Weights of a small GPT-style language model, trained from scratch on English Wikipedia: biases.
MLP neurons of a small language model. Each row is named by its layer, matrix (down: output weights) and neuron, and shows model dimensions 0-127. Each number is 500 + 50 x the weight over its row's rms, rounded and kept within 0 to 999. Numbers have three digits each.
A block is one neuron, or neurons of one layer that tend to fire together. After each block is what it responds to, as a language model described it from the Wikipedia text at the highest values.

L4.down26:462449471384455537528505567512550484491469485535493498549598604497528570443476488567540492524565561558477577469460447512449468492420488655520523547458444524504408525520421560520523491486510566506503530530480525540561502490526519468470500515472491479503581493455535549476603473504442435521318503479470544409341521461553617588573440519567472521473517530508538513481515471443446542482469
Description: Relative who, from, about. Relative pronoun "who" after a noun and prepositions "from" or "about" linking a phrase, as in students who, criticism from fans, film about.

L6.down84:546529524500465524420499499458489530486563490577446502489523482485492509485474565529482537416431525451530575444427489487388519462546536480395530555449512485481557477451519554561485445550498541535500452486538521497439525550542569524533464603409552552527428505422532556413462511532492451479492488527525502518475477453469550487528488460494577455521430579497571425567443530538476551491543
L6.down155:353534481526511522496562523529489450433405511509536477486532502448403541522541495593543477431496528461425542572488457549407450503483509451495581537486496499452438456534440540494499408432420498576498459546484344416547561507498499499514440506443550542399545529435536478508509420519419516548488562560541446559501438480418497466499488522536486544516439470528504481502464411445448499590555
L6.down332:499492497480565421610509469493513466452472535564446562464475562567504532552510501499436436502399479426532517495431499457534448573540515505488443546474469588587496503557481514501552505508448504476539451460483463422535587520565467462507392424530549327550502440488476475516547518516460491439467520555445550456443504450523595554532443475403473576539513481404506473542516445620447556538454
L6.down806:496561488530520493541547523517497591565478522584512570494471546535539510561525534560577557532464514555448475490458551462428493551530468452502487519506507530447437513517457446475483440496517513486513441553458413541431533484457469538592498565593502405464490496548530488546493448506485437473499468528445555491451548518418487568359522475480513531587491432540543566559445443556424547539425
Description: Clause-opening who/that. The word who or that opening a relative or complement clause after a noun or verb, as in footballer who, declared that; occasionally section headings.

L5.down50:638471482463387499546520483496476531510423563502488549512446420500540476415500524515532471433485510512571430453516505489466561490479422460499513483505486471500529479456534367476460485513528521470481473467482504493472550458467489511472549488560523423497513413476544468445536614555495574463503562507462497476474435496469524498403525423538519528504484464485454530505476516415574475540431
L5.down102:491492424495410451520508531498466551542534491585564562530532494542436523428526498473543492388523501504515553471520551473493507567449476465534562500581523506492508494490533452494496483550482589476504452510539490581506498505475523438427458538552583489399513535498501427519570436514419477527554557461474501470436499526589466543456567483510412529577494467463647479538510514453458416507543
L5.down114:525518432486472515484473522551551555509509545453566572446417488526516518414485576513536450423489473492515481563483558484573526582412536593503503501470450524532524471460500513477511451458545583480591517481552480450470609470439416471523555505578548456603550460519509500499573460520397515439585487440440428433479555438490550573527493536499415508428538525439539512471513471476530477432459
L5.down125:554468466534479440574587492505483500542521485574546549527537472478494442545507487406543494447492418453539515531470535500447525539518462483561547434584499410466489505531564415495504511508460534496481390563543481563536563485446538384486450442583509479452522448466515488531558415568510536501548605493447566440422501463594460430442485416506533465547384450500555511512444534499438400616589
L5.down134:457466463526426486479527506456500516481475540494559477481532501534496478453529551441462449472552575544471495574481502459528479511429426553485437553588495550534455498487573562513483522548493489419523458432454491535449465578486509538492533560473481560554504506503454438475599563488473546485470434477530429520588536484501451654553570639545431552494566576579483459517596428414539584443458
L5.down215:404443429488460503458445575519540521525515588528604468554467512440511523497469431512530520441532500491475578491612541485459490459453473551428570545605492519506470495572520535405520445433470479465544512549470483528511481560536515532494525532488521452541485489538459457511499491558461491491468512417455389449529559474494522629523509529538424550470499621518536498514604515441457426532464
L5.down235:566498452548489516492489547531492612579473519555597492506440468541492582382455538497507499528518588467543454488413527481513465552404392584585498459501480547451560422443454489507499470554529490431596552469490487457527521539500494522509488522589606407480505464526534407520585524410443518501491468467487485419503549347557570535480615518558430544474480498571592529531512449442484569501445
L5.down276:529535443543509527581510459504512473585398497458473524496499536439533501538529542475467507428500485417413539521481431500408500602452355571531536485447449561428450506596516457543507494515454533487464485496435502566407608495455496547568499523541514485469581492501450537466481505572479470401476524398448555386447513473545592629523460462539416529541557494524514547502567455478505483554482
L5.down335:460496454517471515561510569487473547521471525553531523561521517430564528538541506406534517419482461504493551491583577466472566572578415567533587526620523544554531504471542450504476427556523495460516518543554516510535577509493471420408500439557546457484498541530496456501581546543486466513525497520490519582418497433521569525411396481486542527565453517489564505503440555451555513506583
L5.down362:561460456563431483467493476448457534438444489459531624456494504494512538483520533444564453492422513419593559484458480438506455481448476539574509458468458550609533438461455577549576515433530543433467481519449545503467512508501485502440520491562587465472500519496472450517541523476443535464417548522448520466525412506570639499486578474594493411464443435532533493514471408468507583498481
L5.down499:487429449492482492545531538546454619538500597494547619477452495438510623422448525516516467427479499469574546570498547494429557597382435508460496419514448511502539451464566459498507490504539549446475456463432471498493603489358530421502449527567533480572417429495461436454479384536461491533487511458468430485513564518509583573479551552555456541491507491495572505542512427453471455498516
L5.down625:515565520388477415521593501547432514657470551691591518565495415486472620518521546401510495502507526549434534491486528433459543620446448508477498472475445524423558546431489508571527458539508550512494521524494508517475484426379491490526411533571458485487495452507449498550531463469404509482512550398500479467513531441542473517463455535509491492607496485483641501538548572491474412545560
L5.down654:508412424467489430481465525517456556449494567501381562539502474550415504507520453512543472405581486477462595421579468409445635538418492481466524512483476491476574525478515412556493448459500602506445443580477446641497429517470536454521509515536564543557463484548486466508500457544449532467545489406437507502512539547556489672499521510488442496544561582481570518534566437559541411495515
L5.down830:539489496489490403443476507495475417452496490577516574491554500461508540472544467436523457527562450460498540544509419544546519521467551491524603548483536528603531428467516516605452524553524545572382513528508500575471535481441529479438511510564546542482492578523486504534503511494378497579508481507443553515504464590561544480533493468555544550574499457413491471533541383559517461479579
L5.down849:482490477494499508527518501514497527569531518463529498486415466530492394421506488531537574467560523503500517476496492498552527496434512536479443553543528479531463597485528463445479432557523478464506459498550466486458659457496522463447535468544609447574658428456532464503522488551483594450567476519419432494465429499472519464483438535461482568470395539452482477491523468504485454509432
L5.down951:530436435549428463528529521491436572547476469524581514544533517572534597474535454524571476492541593416650533481494590482480430502457401524537559496558521462586598515477610602518510564535480514454552530496465518488498513514459515519449496421523560491464463563454541477438529556534516533546436469515442509451595509495497567450543541534589462531459404470573507505527531461401495576528467
Description: Clause links and place nouns. Three loose groups: words opening a clause (who, where, while, since), place nouns finishing a name (Prefecture, County, Panama), and degree or minute signs in climate tables and coordinates.

L5.down8:534488604449490484522515474470531436471549445468508441519508576478456413509486428520482532568489449405483537516441576566444454410536522427543433467511511464492488531568518509418513497400395457488508481484464527533489444534536599543436469475399529490475463471470431545523468510513614469544405491507457470499538494563479441416475455484391552470482389499557459404490463526583469499586437
L5.down14:496486482544437490531452462489458443488514489399430565563554531465523432486504478508474562464456466430497556510492494446512490540554341518541459508388463431486579567549570536539497544530494509464578479545479507523446442487575536391483442428485437463487392538478536542525396443533562454491524478469496575436478536529523507490523453473473508374443453548484382496469491516486459489520501
L5.down70:459558504459508501550438486513500511519439433480420525443523511564551406447534470543530554572467486462462477427494522494587568467616497452540475537498549450511551505532474363546503440539457498507446481486499563398511589509565534447437461470559631507490493555499559530438436521558539466515593423606534544495405380427419444396437465466440496500526430444471542535520367504523533520535565
L5.down96:469459537546499516466529473544454426431485406424404510525571532494455417546491419484459520484501476488559469564492600488499593410425549425482500544551552432509481453496556484523435545495464467441496463467456508510499438486476572418502437465462496538428527552425434477540378438525524480553563482514543518471433469527454426398499471497412411514475485445552421437485505449478498459490628
L5.down107:486525544524453569490452555497520442573405481506494473509506495397603494495502478510489532551469530488506459510601512511549536627591480555525564447513524514532525516535475509492508511483480393575506623593532541432587515459565441474482489449461401438485477500541562527573398569490548477570375510466599496549483454541507549462560492534484558423469460510538433496494473563470450463525551
L5.down392:493520494427476478461492532540575420505467484525433408547557479552557558411507418519323479597483518559365520491456459484488577579492508583497497505448436572377550506481405540566539502532539426527561525519445537424515463530580496546470479534453409537507462540542496497546490524516518452541455520387581508460486482468527447483554526578510479493488536510478545445484506513508519523434494
L5.down461:464486587527496572449526524480503410416471513433368478525498525471380466533453485525512515532527545519514427519455507521457520384449567482511444541504452546452440421499479511444506433436464543487411468429405431493472463584518572540507429544449478581491512437511436575512424535436576539529486529509555524496499538469457482534457442495489537485467619499604467434518588462509582496496508
L5.down490:513517450496470512489480582544542469497529583495418543499498467460514527428511438495516552526545521410419506606556520523502558507495556551537592554497464497519506487496549449493512591507519551561484536623499560598559541549525467435461485480416428466434508510476552459566471476513459471573434440547493477475516449596571476585553529567561467465471574419507514480512518475443499451495537
L5.down492:476468545478497429480505462498514415440481453526437525541555532514461425472541369509475613541514441434420519514482540432491616377546484515574485581490497460466507482499499388494490568493487533500481457469444503529498473529575563459375421557417477515461506513508446487504426501516551457501468434458462504540461483528523393463469510530416511440502490503528457457496496466526573466512606
L5.down606:466551482566473525527428441545522567485487459421366459537405534510600457421494448491441476540516557495524472535400598399480571417486410479498513464557381550532550442467537493462483469501513527433495577505490499537439536502545508502446512485479515451498410447477475390500398609532573493501449473516572431527520465487489455584507576525506473556569475448523534504491548408489487576551471
L5.down614:505484460473517502553489548599503522448442495530352484522538524545529567437551444543486468533553544487511457467416588378614593396521490427587523528485447537448617488452513554562454526538570523523563483442458520482464477554500563424416460537532481476369421567552477465569457513466526435508528434510615475510528506505459459525441541527505460454597588539476617491504504452409523524488509
L5.down645:486461484533582527565527566497524545516451489505443467549557543573463452528532451510511597505537473521436511502485607466519596415584474509580481534538510463477481571478512486534508515486438489522578419548517476588442496502535629466459507547478546498518535558561537472539565535573639502434577464551480578485416512401504375514466416542468598487522469559426570517484487523485555579589477
L5.down647:446485487500434495503488536462555564521500496537435454553523480398469469431460570498533473455445571523425556458472467435387545454490420527490530529527428536468488504436491487542491479494548560520507530541441453548437496446470469454311467566493520450568458481480460490507477478504452546445433464547587523505437539475493533563457411466543580408557441492478546446479485491528544485487440
L5.down675:538434499494423473581560525497468480454398483511328553508530494470463461485563474529499524568489498457520520509474560402468583386481563557579458534509458482520425500536490474563501498506506508501501412533432526486481418553528517476364439505490467546547538566511487499497426449463519491500388488546511567532459464472556483482488402493503534476510423517541467410485489411467582481485497
L5.down843:497428538473546556528483598555491473519423486483427569534522464511497567504528515552506561565497502535554461469512573511585587403475597509564502489515525537397453531437482522620421474565519413551494452534480501384538514534464520437513432461510460508432557434499453509491451510427579498510489473500507496523429423551462463417506533564510604504565520517503504462477477501445510559451586
L5.down844:438549494480542431495529508512442446537482434652533531507513519501524627559480472474480604526457497504424546439508517512517574495526466549516502517474530447442515487470547440550440392599501533492472516514514498540466515518487444558475443457577372562464472483563394518489440446516540433467525456402510499495476475451513475524393478498387481512551464465467548493510463564581440453471540
Description: Predictable-continuation tokens. Tokens, often word stems or fragments, whose next piece is predictable, such as also before a verb, for example before a comma, and consist before -ing or -ed.

L6.down364:467502483461537506445526525480414563538506548517488434548529495505612522453494447543503486398479472536469446415450459515467416480493439560455575550472481557342573469448491482503484429490542470433471460532491524441512516514502522528485509520522448587412513399514592571512520481514450478568569450515525537462538543449441537498413471511477512530516445453406514559457378481387463502425403
L6.down834:504497452501528474494451552449546491471500595536412536417496535461597440410426458491552475505449506491402452459494405478533475528604549581488534550421502540423432531546388430547507483496504504439513492489465524473512529533560464517491540526553444564507562449548493556490469534538524443488570466522494573476471521515526567567477454484504529488578536398453438525541470472458506538400450
L6.down856:415464459545505604581379524497559505515437532431523540465553533459461433457468472572562494529521524464569492578475402608485452487503444608528597435463511555539485447513569504551553486440440551494473529496473470446511532469499459537379570533497514440442488534479475445490478432473505444470499421563496472481375511467507581508541450592554490486558503474385493537492433434435519486496529
L6.down877:482525478487522549496511566524436577562535575605522463502483589520657501541488543549519495495422488497466498382464441505471514500515453530481567558565489511424540523506485471584546441468527512427483511554507519458468554548528524543488499515557501483457607383492575541483519483532544477506578540548463523446486591544435591532358508480474548550514459488451582550466362497495488474479416
Description: Additive also / such. Mainly the adverb also after a subject or has (has also been, They also found) and the determiner such (such as, such a), plus scattered function words.

L4.down520:473582585510524547492473518534479506617524494573506496529505459448435630533474567534539676599509509520479541511466572492515544558450537630484490467503507536474439544479446502460513520502495524462474559608600494475467502454542495496485469469493411542664572518508481489555478462522430573512508492457600540523434522446469534496495554493503580523539513498464522486502518563539521494478528
Description: Fixed-phrase function words. Chiefly "according" (as in according to, accordingly) and "than" after "more", plus weaker hits on "also", "one", "even", "age" and word-initial fragments like "H".